{
  "n_layer": 15,
  "vocab_size": 8192,
  "norm": "layernorm",
  "positions": "learned",
  "qk_norm": false,
  "attn_scale": 0.0884,
  "parallel_block": false,
  "optimizer": "muon_variant",
  "beta1": 0.93,
  "decay_fraction": 1.0,
  "decay_shape": "linear",
  "z_loss": 0.0001,
  "train_tokens": 530200000,
  "steps": 8091
}
MLP neurons of a small language model. Each row is named by its layer, matrix (down: output weights) and neuron, and shows model dimensions 0-191. Each number is 128 + 24 x the weight over its row's rms, rounded and kept within 0 to 255. Numbers have three digits each.
After each neuron's rows, "fires before" lists the tokens most often just after its 100 highest values on Wikipedia text that the model never trained on. A number after a token or word is its count.

L5.down364:109131129132157155103144085118098071113123132099136166110106134102153100122116122119151145176127080135135136108128147114165108095175127136090151117119120093133136111140093132146120105104124116128109158115114136120129112138124150158150089145170144132098119155183143122137117080123127145139145169126154132094147126148156133123126142132105126132137122191084129159165148147166185117152126096060093142117131131173110108136171108115165155134159134155109110133108140141167121137127141124097096129123105132095121127109106116117116093130138153124122123113163158109107096112153133160157
fires before: "=" 87

L10.down571:106104114103122150106119125118132130149137133157123156113174106166115143113136140131085077111109132132094126105158093120118084118142136089153089139142148144212113146131138160110162121148118145139151146135118089161152122151130127105166217098157121111141094148129130112115119125134149100122086141158153124106136086184090141120107104098149152101121146121114166095123104084150137112143123184139082098140114140120110134103129152129134130156146138141132136132131113123130146142141113154163135138135125161151096119140100108100116133133117106123115139080157106133124146106150149182175
fires before: "-" 76

L10.down699:096135101131167135105164166121191186137161080149100152121109154106155077132134145108170123149113153106121148134188132105148137099134094159137131137152114103155104138101103105102122146151159116149125084125133121119064130123118098157149123139175114129157131140129088133099136105095134112158129148141104133172141131188132123099151127106073148150098183126146173128151110129162118144166158118101112130146112130119111141104147160136118108112117143165112127119123123093120106079156102128166156144178114132089143153133107116154126137121116116133124087140124129105110153121129147123121
fires before: "|" 69, "on" 14, "=" 6

L10.down554:129081159108099109141133107115143138136121100118100152134126111125121125166097157118114148100091147152138151175138165185115128098158124127160145173107122153109142094141108128098190158183118099124119108115092138164152098101114140148152102105163134120118115145109127120127139156108138137146122143142110109143090161154108128131150164154125167149132095130111092153127095144139141156118126127127119153167113122133120141160118139140112133140082150149083096123158149149097125104107154121102124132108177119084125129122143087108158161112114120106135146130130168108114110128126086162108
fires before: "," 25, " |" 22, "." 11, "\n\n" 6, "\n" 4

L10.down797:166140163102127123142117105109102117123131153104119163156146174051104125128128158133127162144104168117124112139166154130163137111121117192159109133143144131167136106122124118137159107159183146129097139114137126145126099129170068146108107135123121137135169153125130122135168107109148137092140085154095108088114134131099114099092178169130093131121128121164125112191137126111114126169131126165110106162069138126143102101093059102144108129151138118095186127126122090126134161163132113131114111138114082129103117164079152144155147181127131148125132124124156099114116124084124097115
fires before: "\n" 42, "\n\n" 14, " The" 9, " He" 6, " It" 5

L10.down1951:157117096149126195100110165125099143132112135133136123107121076101147119145140142145112162108131153109126145175106125135133099160128085142114119121136069158153112097104144114131153174132130149147112130148104128131140102105097133143150155123148132141121151118144125126149131106120115118109177124114146068117112144148126128092098148179143151097118093125142145127095133187092116143129155167152151142128131125083109128113099139110157143147119139118111105121155128107170132103117085123121146123143140096109157187170137138122164172110126140127132115110119113092106096145155133141091
fires before: "=" 87

L10.down1157:117131170106146133140093161117113101136148138122087144131115131124155086135161062099129106124135161118111083135139138140143094157107073156110109144133104145157156081110163150156163131140141121142119065153125137089110170121124144168107099162141125154097114119137072113132123201079118113159158135127122148165127156099156128124117167122150133097104116085121096128158121143116141115107113127098152110118129089136095104159095146116145148143101119115131114141134131089134139090104160109128159141160134159126116171144138148178108127105093143114157116150115127140115098130146120159175
fires before: "|" 56, " the" 5, "-" 4

L10.down758:118105120091081146131133129123095111119157172117102119152124129107149139135124153124186166128146143128124081077134142160151135116148157135122148134168151096120120069066111113111147117081111117153106127146134140112110131116151062167129114108151120148141094159150122111094138095120066072134118146160138110125116154092122089084114129144094122130110091120127158105132132113075152094134200106128148157148152158143138140158127143104139132102159116151117104161139088114143155105122130144140165153188194122108111173151110125079117148154118150107123131127130135156128106147147136133142
fires before: "|" 62, " in" 6, "(" 4

L10.down387:155147152090123139137119132105120058152128140148129140070104148091109116125119085138182150129133156138112143132092163127113123125141113111116167115112130120147176114137191112112137141141183115129140160159130132133155117099103093140139090135159121093138110149163134163127153117133139115108108139149121107140117119155078095136117125148061120105112114102166170078098147165146087099121153132142173130160131043169121074173130155076184140151122144142115128119133175123128106121146113158091093127128142141134130120152110114097135116111140106109141151150138105094131134089132155112151
fires before: "=" 98

L10.down1780:170115128127062132098156172116108119191152096170119164150088086083143117116144134146141147135150113173143129155131090110079116129129142141126139160141149118128187098115112125117110110135111106112155140141136171113156111127140101112098121158158138138141132122095147129093155184142104142122185103134105118117128139135118128145163131138086158158114133164119172101144146115109058111151138099161160148138089092163131104076137131130107145170166150117112118128138109112129089111106114153146162151146150153107086164129171144138114081150132161145090125131081114117129129082127121126143
fires before: "-" 76, "," 7, " and" 4

L10.down245:135063138158109134112146108121140091157103133110112135123135154120164152161158150141123102148141154134147134110137139108181095129125155142093074154126119157107147112091155089170175119113151153117171131084139130145134141159087136155117122118144084154173109131117155131140123083136126082078095151123098141156106146090102145117118125133139124098157166111125101115142103126122133095086143140139168092109120112111128129149127130155108143106124120115105125077160088126146143152114163151115141123139108114146115126137121166063144140140134154128095128091117145143125154117176086143118
fires before: "|" 67, "," 18

L10.down1304:088175097171118117149121141155102145096127167103132127123108151094145142131157147150143126166103104134110128094101162099120136146134111168141126104152120139106162165127108127075163119096120136121139134148100135129129157123169125150143144108133087089141115094131129137138132147097171174092124114155123166124109127136101168077124114079073121113114121120138137124151189152109128112126109103118126140122153154116175184105153141114139104130156162162153145163142123123085144153169119168172094121136130057146149126136141106110151144123120106129112147130096183139093113151098204115177
fires before: "|" 80, "=" 6, "\n\n" 4

L10.down1592:131159179118160128142093138076086117144138131147170103149120144092148164133138114112135168141126151137126126139116111133123115141063152118116135097154132105117169165142136136173107150126143113152127111135158108087105149170142133075083093130155103115114160124163121145120081094111164139120113142102127127131205131116171112113137149127120139148114133145127104123114118154152109139137122171096064138109102140165089114156149123145112130102144130089122143098141105114162093109108124158097124126107146135144122057114129129124162116117092063171148121063171099111131142126104110135153
fires before: "\n" 50, "\n\n" 24, "ing" 7

L5.down1430:167139115121109124112104156163128119123123146132133094092106099118115174136078152129143154144123139145111124111094110138130118102149110141092123114130138115117091106172133109069086120123098117098136151129127105122120134142150142091135102122094135161098118123099114097130106123124144131132116157197103140098108177087146129135151132100151161104123148133132106140112126156157130132147111114141158131111111130118107146159099134119101138174134129124127138132168094133132109149104140109108113153144147131115165118123109129104126169156117155176148105132052135121120154094158117118130
fires before: "\n" 29, " |" 11, " 0" 11, " 2" 7, " 1" 6, " 3" 4

L10.down998:129099128161140141152131119114126133138144144158107098136177110114124115147123118128149144122147111128141161083168093112134127129115120120126154151155139145098129085137128138126176175147096102118136073127157114118155145114115090134128148140108182128165131119120158154111108114145148113112119124121062099084130168154101136112128118165152134132117148161111113147109126122093101091094118119105122147124101176156158126131131111097131163095111119122144162155134153151106086122142121122142116141127087114122075129144142138140107147127172124111122172105090151128121130132123129139105
fires before: "\n\n" 19, " It" 7, " He" 7, "\n " 7, " In" 7, " The" 7

L10.down442:115124128155129119138115102130145105122142140099134114147138140124113105095143104140195089166072091134133090103126121145169097154117139154167164147114119085140126154147158141109131137116130143103146153132147100150111128115131088148149132158117117097144109094156109119136122119097099155136119141087111170143149105137113155096173110071109118147106088138148101110126114151136174140145103129147127125103190112114153113108157124127114144122120155109144124097108152100136119178073104143141109161107096117141140161126108115105156124126134154123136128133123105132131134163104181124084
fires before: "=" 39, "The" 7, " the" 6, "In" 6

L10.down1664:128148101092112130113098139126162169118157150139141112132113144121113138131120141143156140148141144156098145090189133163155135131138145117103150147141157141145133112122104118131132113159091153113147123175135134107107107162094092102135102164138150119122146134118121115130133135067125112129103164132137150126134190176107137118151103134137174110132154112144086143128105138111140121090160112161116140179148126100095102124113115147150152126075124137153130124164149148112122143108152107136096139133095122122119171061164151157105156161128164153062149203106153146084094118164151094133
fires before: "-" 68, "|" 13

L10.down1517:121167144132144138116116133122118118119135130132157084143123072086147141124126079104120120123106121108078144138115121145103165125133145150120124150126123144106133101128152095168107117110158089103150094109168063120097129106137129137123105096116136101117173128134119148168115186133106101160124135121137081188104142147124117171144102136112160127131162145090154118135119149128130088109132146141078097147156152110134147096108164068136153144195145093151117145146112149141138074158118123154140114146141087111106107147162081104112129141144144127122142159136134098125147149104156140084
fires before: "|" 41, ":" 9, " end" 4, "  " 4

L5.down217:164122057124154134103094158139113154159122114114109139097140124150139148100116071099111166149127123129137087138162120169092144126061129132107136146163126120133135080071131080105132116151129096169136137105139091164133134156160159157126156093111132131102129142102143146113158143129104168094105096104161192115149148115105104159101126120116101120126134120155136138124097157103137146124170120128137144128081145135128137106130124146138122115099169113131101160129125118125138169180169137144124112130103087135149120144100136153163096160142119156148105147104143123150142112142088086098
fires before: " |" 31, ";" 7, "°" 7, "%" 7

L10.down1491:143117137122174080119124154115156153153116165171149155110077136134120160179121120133152145099114116133149137110102113104158113137141146105120150121132139196135160137111138135125110189140078095125119129112108126143104159115145123125144143119139132184127169136136131069146129147157149139106132127175135134150151117146147149107083131139135137136140149129110123163105141106126158125114161111133145108116109123121122083131097126150137120153146094141174116128120166090136080117113060111120097133152115121163183130161101068119139133104109105107159104114105115125103118120114137112080
fires before: "=" 95

L10.down14:161145099156116145178085136161145128093128134139159195150107135123144123116067109146121124127151117134118164120128108118107126124175131093078145133113116095084112101143104139163143136171123134141139078118170123106152140112105120103124133161143138124166142102149143150148130129136116109112101136110134135113185160113138111185162156138124150109092153136127136112166134109152094121158119147109174131124092096132123168157133112109126136152185111126151150114091148120140095123152105116121105136105095107154109106080121100128079127140117117131117108084162119098117201110157130174151
fires before: "=" 50, "\n" 28, "\n\n" 7

L10.down56:154150104132143138097147129134111130108118104134120104109119140127129147136099161144100173135155139178150106144142158087092188080113118141168126142161126138144103127139112120104142143144133114115138160126130124120083110153128069143113130105160144147089110126134141145135150137140127109133137096159089152132170091087102157134144132125146088169119151173112172165124145122142136174083145099129110172102113114132170168138158134082120169125061165123122120141151172149103158158121121107095164134154099117128092094134110175109121083116121157126112096158117147113127113171137157129126
fires before: " |" 54, ";" 18, "." 4

L5.down365:096156098157104115158095143135129171139118127160063144122112121163114073131144121132083197147144119117120127140132127144123117082162135112140169136138096160137123154149130106141108170145120100163123125116137103099114113134112146149146126121145133100153155127135118106094124156134154109105132129128092139150150129045133164098104118143092141134129160153102152111112151112154130089114166156106146096128174126118137112139126156133091102172176101130146116083137093154112121089106129119134121141130135122163153089096107126072165163148135170137120102109054122157118110133139130148129
fires before: "\n" 24, " 0" 9, " –" 5, " 1" 5, " 2" 5, "  " 4

L10.down1690:138122137104112138142131143107130153127147155146109138145120139143119132123116142136113116086146124154140093128099084115141146125132133135127130133124124132146116127131127118087123163096122113150109164122135137086132132133143151087102143144127136114147094086165129129151137178157141116155119123130131099101150172152119168093118145149116154090129080166107128155104129132117111173129104134137105148150127173096120125114122120127140126161132107096110137138162095193128113106166103120121117131162128079134086112130135132153153087159106161148125126097099142154146145126131136060146
fires before: " |" 33, "." 8, " 1" 8, " Council" 6, " 2" 4, " 3" 4

L10.down650:121166117119115127102096157134081150144152123124116150100163137120116136138084236119130116124145120100084115158197125150129097078100139161096132126162119092155117110143161154149106186148129146105108120123142180150099101085101107154108142166141160144138129150144129099119123151132116105098135108135138114114155097100142154069111134094136086110177094142148127126139110127102142145135152145114129151144108128116159078116149131103149141148127129156098163139114148119127115133140128162157146149133163098128109139132109137133125143168154114123077154117134155158139142131152073119137
fires before: "\n\n" 23, " He" 11, " In" 10, " The" 7, " They" 4

L10.down1216:120130147124131153142154144109115128126144115097156146138150164140142173118115143128120116101127115121150115126140109124137114133121141110202140151167122110118136108108091121151095147140181120148139164087152114161115108137113091166088099166085151155109117122136080177101093084088117090165107108126084150148117142109108063105159140168103136105080077150117127160136128124151111140139119074129105091100131165149125128141100136115098104143107136117109120138137129130150150119177130164153147117169190111145105157113147089087110126096120124147119145135100140144153160155109153133096
fires before: "1" 28, " 0" 27, "0" 16, " 2" 6, " 1" 5

L10.down1181:111142094128084120143114136096137130158133138179113123168138155088154095107113144111111084116170124127132204139183137120164135120131156123098159104123175130120111129108168137132132094124164116110127128116102140160129146122138121145123136142130105110076092113132113157120147123158134152125111116109150125148144142152135205104119116134087113101113104156088126144215156106112094141135135138129105151158154107074151123121128166064186093135140138151113127088125118141113124156145132137143089133147149096129161135144092151130132104116131151107123153133135129116096130183135164152106
fires before: "\n" 69, "19" 7, "\n\n" 5

L10.down368:126136172109118125117160152112093138143158116099112138159120179101119120130095147117158122121104143110149187072118103126115131136137149101131124178143108115084102132111123114129128121143101126177184156134100143131150152152144152104107129128145119147084128129160079139143113112104138092149134127129104144124120105125118154153163131138115153101115150164106163124056110143095123140116132123082088111125065160173119086122111143163098125154095139153091108117151151147133101124115117154127154079106132144143144147144124124081133112133122104121114139161139123100130162094140117116135
fires before: "." 24, "," 21, " and" 11

L5.down2000:133128116159113108114118152126106138106116119130153099196117124162113130077164098133129119145132110112136107117153123155145161138117148124086131103146167146159102146153100112135145096146129145134133123122105143109146135164121093128086133117110116168106144073123171074145140103068116113107116112148140119160123157130119126102156130080118126184124129115131120135167103135118110120138138116080090113125091171165127086137105077171110130114142136168152055098122129130138142127158137149145160135151118131165125130139107182157141125153121136151145101134081070175116135158119175139124
fires before: "|" 52, "-" 48

L10.down1311:135115095119116152112126122121132111122129147107092155149133118181121115082113144102138105152076097133166155111129105099104167158111125148132156120109135052075141125170115140132143095085131153160128107105136135105101174082137135137119160121136191106162102139130109153145133148160119143089151089113141109110141109094119100132117082153139171164109168138136142110098161076143125097139121141135123147144137141133113153078137170106165154142097124115141167142131126116121172165157135123113122113137150106146110083149147099162088112134072142123110126098124125142149173137112143101096
fires before: " |" 21, "\n" 15, "|" 9, "%" 5, ":" 5, "\n\n" 4

L10.down1503:112116136171126119139130119159138119123130100127083113098077123131122133131090135117093126156118121125135137117162132119146106140142120126128083124127126093133124111130127127124099113112140124159121100148135118164156119143145097107124134104130135143122148117149082143114073116143094100137120148127139126143082103114106143133140084164137143109153124115076153149138157154121085123189134154062143105153096136144102164146093148095091143109144060149140133112102139146151120131075106134128167114082134122123131130141107184153089146155121073126094140091131132100139173154144096182145
fires before: " |" 28, ":" 16, "\n" 9, "|" 8, "," 4

L10.down474:074155072126118167125135099149118147099147123119154146102157160117157130153068120147153158130127129141140143122124118109101111094114120110115160122164104135106183126163110104122115061176125128109103089141129071066160143135121109157142111143155110173148084156127143125101113125147125081121126186113110140192099107102106141142122123132150156125127094133089165116113117140101107149196079106153143159124116109133148126151151169135134103132148083082167161090113086149138076141091138171096140102106114115132140113116116152117155156156163087148122161150151073149150111029142119147138
fires before: " a" 13, "  " 10, " +" 10, "\n" 9, " −" 8

L10.down872:154106113158126112096103126120097165091161121153122134085172100130150116140084136125158142151171068126087128085196131095098130090110102113122135125121170145123167121078154086130127092115146148127135058126147099143151105124082152136158092173124132108173111092159143142159094129125107153138141120117131143126120142086118144073125170088130140164153094138149144161109120111135111096110167130118110094143135145117130133122145113094128145148123158135121122125166132165125113133121143087109129130136124121121117128103128131120141127105130147084116138161132139116132152131098150119144
fires before: "\n\n" 18, " He" 15, "=" 9, " The" 8, " In" 6, " It" 5

L10.down1632:138141114107123158139097116135135158118106153165130151107143135133083097131128133120152141101114121142147154131150147110120140124110113178146137124138109171152106120127069148143091126125155094112136095138129096091122140120105137142131096134127115159115115101118137121097136128134138099155167127136102116138136121183123125169106142139143130115175122142173122097122121083116100116151125129125094127170131104131113157143100153101131138172129168151122081121117133122131138150143132130088091152109139090143126161191122148134086094167111131141148159147142140144146113131125132076117
fires before: "-" 30, "|" 18, " the" 6, "ological" 4

L5.down1228:136199123140124154128111131175114073098128194129137167106092133113093110097097152137128133132138109134146084163108101136137121113137134118067114085091156109138126070143153113097076151122159119132131172109126112158118096163159127133116110148090138121157128165128127087125135143069137140138176089143109107096127121108113126114155146100137127104153148154143142131126116165150124134140106143147140067148133112128099144157134104121130156142179095097145137110136133117139107141125110110143130100146134132109108052145090088108120145099141128176129117151121173116148138098115122117090
fires before: "\n" 27, " ." 14, "\n\n" 6, " 1" 5, " 0" 5, " 2" 5

L5.down140:114149120085136128155115125123155132102097141092097082143144111103131162155147125126072122110138133098107177182149082105126113172089075133122106081143124121120169171107103147125136131154109134133094082135108131142128150181109136144158124155108110139123129127141156134148124172159103105176152154083135132137140154119139090145167134132125129095096100096171114133108138088132188174132110115074140115106131127106089128108146109146152144085068129112136160095149108094155115101132119101149104103124126086151101160163117143137114145132125127139096117128119103145117142147115123174130
fires before: "\n" 42, "\n\n" 23, "=" 11

L5.down303:104133087103124140164121104116124141115125123124129143137130142147106122160097107133087137100123126143113150148156133127159157119083119166103138122146120112114145146143127116160147146158131136126175090146096121133123132140170158142128137144133109107102114156103102113160126141161091103118179165129158132111096159136132097203160114149088154094120120162122149155147092092164141097170117147101139086168134144096086128094154132103108169121139135118107127116130083119107133166086141099135137129099130092106101126101116202137143127149127110120154122149171127090131138117135104150137
fires before: "\n" 37, "\n\n" 23, "=" 7, "|" 5

L5.down1182:090145086136126160199119118149133126141122157114117151143106105158128118110145092140087111129132110146106144145138153082100104129125126157131125142118161131107149102099121120118106110130129066143123123139137127108144086128128149161134093134106141121089100093176184100111132116128134172146156158166136136120124131081130100129130093163137097147155100109142121149111126097120150114104172142069105101153157122120093167133189106102141090148119132126134104102171144110095137119137123101149102148141097096097072085126169132104153187154133155139112112118093107135112131115104106091135
fires before: "-" 53, "|" 47

L5.down1989:123143102163131121181123116146127140115156145129142122103152132098156089167136133117162124117113128155123129137138102105126124113127115149097129137113128135116143117106136138125113123106126125167157167123093068124112115154167104126130126105144154093145100159113107065158153104128122139126161136117106128136131134100135111066107115101094182112117121134138158108132182139144132132117115134115126134131147102137108093139157107116111086111109141068126140129117165107138110091168125128134096128164104104101093124096109116100144132149126171184121121119110148103119125105088145123138
fires before: "|" 63, "\n" 10, " A" 6, " |" 5

L5.down1170:153119138177139126129108114140200126126081123102117111122145152109138126096135158151149075101119102151118153108146057098087103117122106143128097124136126165138160098140198136156115124148124154148165121091104037114138116168128077107121143095101123127136096140145132126078102086115112135143153113177149132092146115108150093073169098166126118135172112133139156128123108112116122136107111128096090111167116165148089140136115141116148101123131127119119143135175163160122116155143119114141139101165136118155124144147120125121157125140096141185099152139118150087110114134164128138120
fires before: "\n" 32, "\n\n" 20, " |" 8, "=" 5, "%" 4, " the" 4

L10.down1762:130143124094116094073097162123107144125130063128134140119121133136075116147120146125160119118126133105178096118127097153168142076144142143118147137146134112153131140101131120082113151116110143106103085144178136078128143120140114074097092139142126121128122127121171154111145150107134080118145142143093118115161133138185168099105137155126122154172160143146133135156097094101114098092110112067122118152130134125169146134163099142137159108171147095124125149110120128155120123160110097129142133097103158147097155153150160134108126118117144088096136076120118143136155114107100134145
fires before: "-" 91, "\n" 5

L10.down307:152114128110114133134179142134118126140141083123121116130147128165124135144066183151181061140136099133143167126142113123129149123101136130118117091153130115094116115125093152154120088132138125142115144158146155156112118123159132118149114143172118099083143101131111133147094086143148160121140130135067175112128152103173115126164109120128131092119125131128149151098109156141149129118158090112144146137157110124100133124126122159126131093139121097093134120139121108145115081114152158140178103127093124073120171179133135138162120122147162126116117120140053154145078121186098103114
fires before: "-" 59, " has" 4, " was" 4

L10.down1682:116107152157142133125106163128121141111151139147161092126158113113123156119124144139150127137127155157122123124122132082116115121113165095100143130121148130177133098129143180121074088137144073181168137153144068110141102072115138130116098155116111103147105109170120118174147113170124168084136131121116110150171151147107166091134135140149098169089092126137109141120100122114113092130116108094105079140152103116123152140168121117117120143143116117143095124135094133169123111147119128162137173149132125134092101117110149151136089140117168108131098146105108131110135083113144090152
fires before: "s" 50, "-" 31

L10.down1513:078130131145148129132109159157115165091116079129161171121123100134167110088166137108118133151139129129085140101131143100137112150161188122109106096152099134112129133140124142117138121099118146159122129117122152163071148113149133117129126137138100177147117121117093127101136149139110160147118169132135120169186156164124154096165093118124112155122140167173164149139091128117136136149143127133074126139152115141129172150179124135139093118136152131085107145114118136127135108115119108149120123109090096081100146146123133070081133106085170108118106129142147128116133097125106138174
fires before: "|" 40, "-" 29, "." 8, "  " 5

L10.down163:092129167101116122136119144149112139106178162140140122140144115095090140115126155113125116154129089191108133179156129110175163139133130110124100124129102173154120149122127177125131134127110150126110102133123144082114110124169189080131152088109146124133127127143113125119110132104093089117075090127104151102130127177109128102090138134126123140096121130109124145135158126155157167126120133166112112104141150126141104111123123152105097118138124103148109128113110148157110154113144148124132122124084141114130117130150143124112070124097162127111173119134085136158137147102085104124
fires before: "-" 79, " well" 5

L10.down1628:107138139165146137103157125148118135174127098140082095113134126110158147157103149131170124118204162123117119097136125110098101113136152143135123128147162127155135111154086091086128150167162149125150109109103106149113143175135102117126123090102150152169140124163154128137119159114161112084147157147135090170141117111108154121144087070104127125133132113063188117131113146145088114094173145107130096161116151155119142139138147088133147168162128131147094136128155129111125115112158102119137126097123122096151122121102092109169127096172105116119103173142116107080104114101129155125
fires before: ":" 45, "=" 18, " |" 6

L10.down761:113080134102129106128075134136138130159111078116103144120145160079076162112118152131144108156122150132174146185131138133104115134081153140175140152119106139119106104134124142167092142093137120145130145140118144134118116128146116144117134120102126106119126113182105131107131122094140127139139191083160178114106132101119141098152103144094098141140126130141160095122105129101106160100121150105134165137140142155149153133138105164143121114143141101126145125107129070079115101077112134167178131135180133116137137152149128112074136116121110105168146151108153150111159136151110086121
fires before: " 0" 32, " 1" 17, " 3" 8, " 2" 6, " 5" 6

L10.down950:121107136152087129124127147115117124188099137128122117148077084132115148145141118137107097149130087138115141168116175136120124150143103133114094103129106133160096098125078153103150131134146098116135097153145108100096134147138119068163111073137158128127149108157128093124116106103123117116094116158108099150135136165143116108110146122104124159121146180132111107139110144120125108151170114149093063133148130125138104151109096094134120108145097154134121138117118116178120128124124130165109113121185125175141175134152140121160150128116128151099142122148132183160139106116130165145
fires before: "1" 13, "5" 11, "6" 11, "8" 10, "0" 10, "2" 9

L10.down184:170131160129113127127115151144119158115122144127121128137140153120099117157159169100124118081124156131172097108137130158160176152141138121119148145085078109108112135111148117154103156069089109143118140165129115095151127155112151151147095122143135112142098115139129111133120094145112123087136090111138122108140134118122087115143118109136130130122152135166116126142148170132083133114124138176118114152151094133106102126116169111120086142133117114120172112147117149150141137129145140116135159099113103104092125136124139145124136137113140158175143146178107118147195175120164131131
fires before: "." 33, " |" 22

L10.down692:120119098137125105103082160142131154091148111169141140121148156110135161120152144127161108106132160130127112150127093165138120140110158136130099049146151146176082154097133157124132120138132140140112141141146099134133123116111156126130145164128107132149138117110145142093140121172111123144159154129107129105137131122150097133133115129118127132117124139120148153118144135111142170119126151158124154130124140127107134125127089156137098152113141087131115111093136100110130095078170155134150095116080170164163158115092157085139149145093143126119182122113138147105127096099092156171
fires before: "\n" 42, "|" 10, "-" 9

L5.down258:103128094123155132149110088154100088079113093118119133107129099083154140108150129174155119116149146112131109157143141132170127164139104129109155073128122095137146124139111155123156126133197111157128110137112085107127107128142193150136115116164114101134130163126120101135147123151098124141143132117184110122094151149134121095162086152145141061130120089139127161142122133144174116128146133118128114105098109122123116132149131129123114090134103107135132130144130105112112172128137094155109147132094092106082161142134118124080165142134104133120161121163140098128136112119155128112
fires before: "\n" 59, "\n\n" 31, "=" 10

L10.down1639:128093149101140144131141117098086129121130083100131148122134146096115120140126152134118149133124131122129104159172109111122138124134173113094110114136167136148129141120114123139147131122115156175145125130141153142134116128118119128156144121118121137151145119121101160140152114133096144087166134150111129119159134137087182134121128125104143136106091124127113079094151085156188145147101128106079101154128143147108121123133158184110148103122115131161074133084121091118135109113084142160093156118138166114125128107147152140156169146099145092124070123120112119135163118139181141155
fires before: "-" 94

L10.down873:158113160096167114113126102137136119140161087133144152149115144117120102120114118165146168162102151121133123109092100153100118148099147115155162108095120104153137130121113146101125087131145129133161101069112116129088138121146135114104133101191133093112151170117129109141141177120152139100114167127114161117153097142087163102145108145172125089059132140123137100178101116097141167158083124117088156179149138128131111134136123156137160104122119145112113164114126178171099117099098163092102117130117115083148111100153088165145141165133158073093101124109112125137114133154114144176
fires before: "-" 99

L10.down260:124127130133092176133103121155128105107139124090126188084132127101119105128138133124157136142132113129135150166174092091177144164099148153134127106163106142109180142124098114088143111133102109104172190156099131115112132098142136128091117116112130102125141136132135122103095183132096145120148134117107132072139108114143140146166141144123128110149175131079154128136119122115133116125147110070160128151113123135133139174098118144114115155164125091157087114140119093131132136122123120104108118143100110156086168108088169136106164178095125136114125132105127126140073130081161129145
fires before: "\n" 44, "-" 13, "t" 5

L5.down1419:121119109122133141117132132116168120118106120134103158104097148113130093103164159151136121137142133159141162136113109169149129139129104162148121116111111155093148133141117141115087166115125143139107110123164122102131094141114138132101140141126124147145109159111102145155118076138137117173162098145110124115136154113138107047126108147097148189175105123150085103147086112124129094131131137120146112176148095135150111139082141107089101124126118121130141097157119187112136105084091106117128126144120124118106132120151106144151155128129139130141157179127086139167106176107149134120
fires before: "\n" 19, "\n\n" 17, "S" 7, " \"" 7, "=" 6

L5.down1415:156149138141130111134112124167134147115124174180113141122097119124128121117088146149183147137171102137127072101062085131114062115134150117106160123133124136107118111133157121095147103156105082146148143120157109141140131111162134137108104106119179094163157123139126139156093108096150098090128130101117132120131156113114112116144106114157126126123123167138131124143121156169118122133148114123124136124163095103150166158166161122133127112145089149134122148156116110152104180133156112131188137132134157132087086116131136150080126117180122156121126135099077133115146084144118141135
fires before: "\n" 29, " 0" 16, " 1" 8, " 2" 7, "  " 5, " 64" 5

L5.down1790:146183116165103146156089135199096115138133166168100137108108131121154114106091138133123157141133071113095131142101103148108110076147147098097130144123119123093129090146117112109118122171127102143135176126142102139113113143144187165127093111082172117143139137122080103116116097077123121098147110146106118121130128124089117085159122123094107140106149160138152132147057163156120134140117157137116107146167111114126132127139127074121111128144101095103126135145113131133121173093141102109142137154126126113084097113103134122112147143143136147145158111065123105135139083172123152126
fires before: "\n" 43, " 0" 14, " 1" 7, " 2" 5

L10.down95:110113140136113087145128127197135149127129102121149133085103117177119133131142139205147159125099148114124147073129094139141092110129130190152137118125120100157135134144109155118131144135106125122150191128111106117143113118122119113133090117179143109133116116139115102174124143103102134142171133152147157141087106126142128131140122142131130146132111104133097128114105129091111120129135113113141122123143111082147102138173181147088171135173145138152098106181134120163145140098138112170129135136125128130124081115081076116121111096125186151118100099085107113145152131136121066127
fires before: " the" 41, " a" 10

L10.down384:108090105127109127102133116144133141128111122066128120116127167158109127173140169125169124123142180152133117133144105113133135152122139118098140116138111132129152147133139112162096168121139120116103110154168108104102110131111124120132115141093119124108132095121122126140143141094133108111156138138128122190182101131152157094152126112127136144118142126110109141139110130129098125112155164116088141128107150102088073103167137147160132133113151131120101126162127097172102154104135112151133122089121078152111160173111141117146157136099152127169135132114160124126149149132118129117
fires before: "\n" 57, "|" 10, "-" 5, "\n\n" 5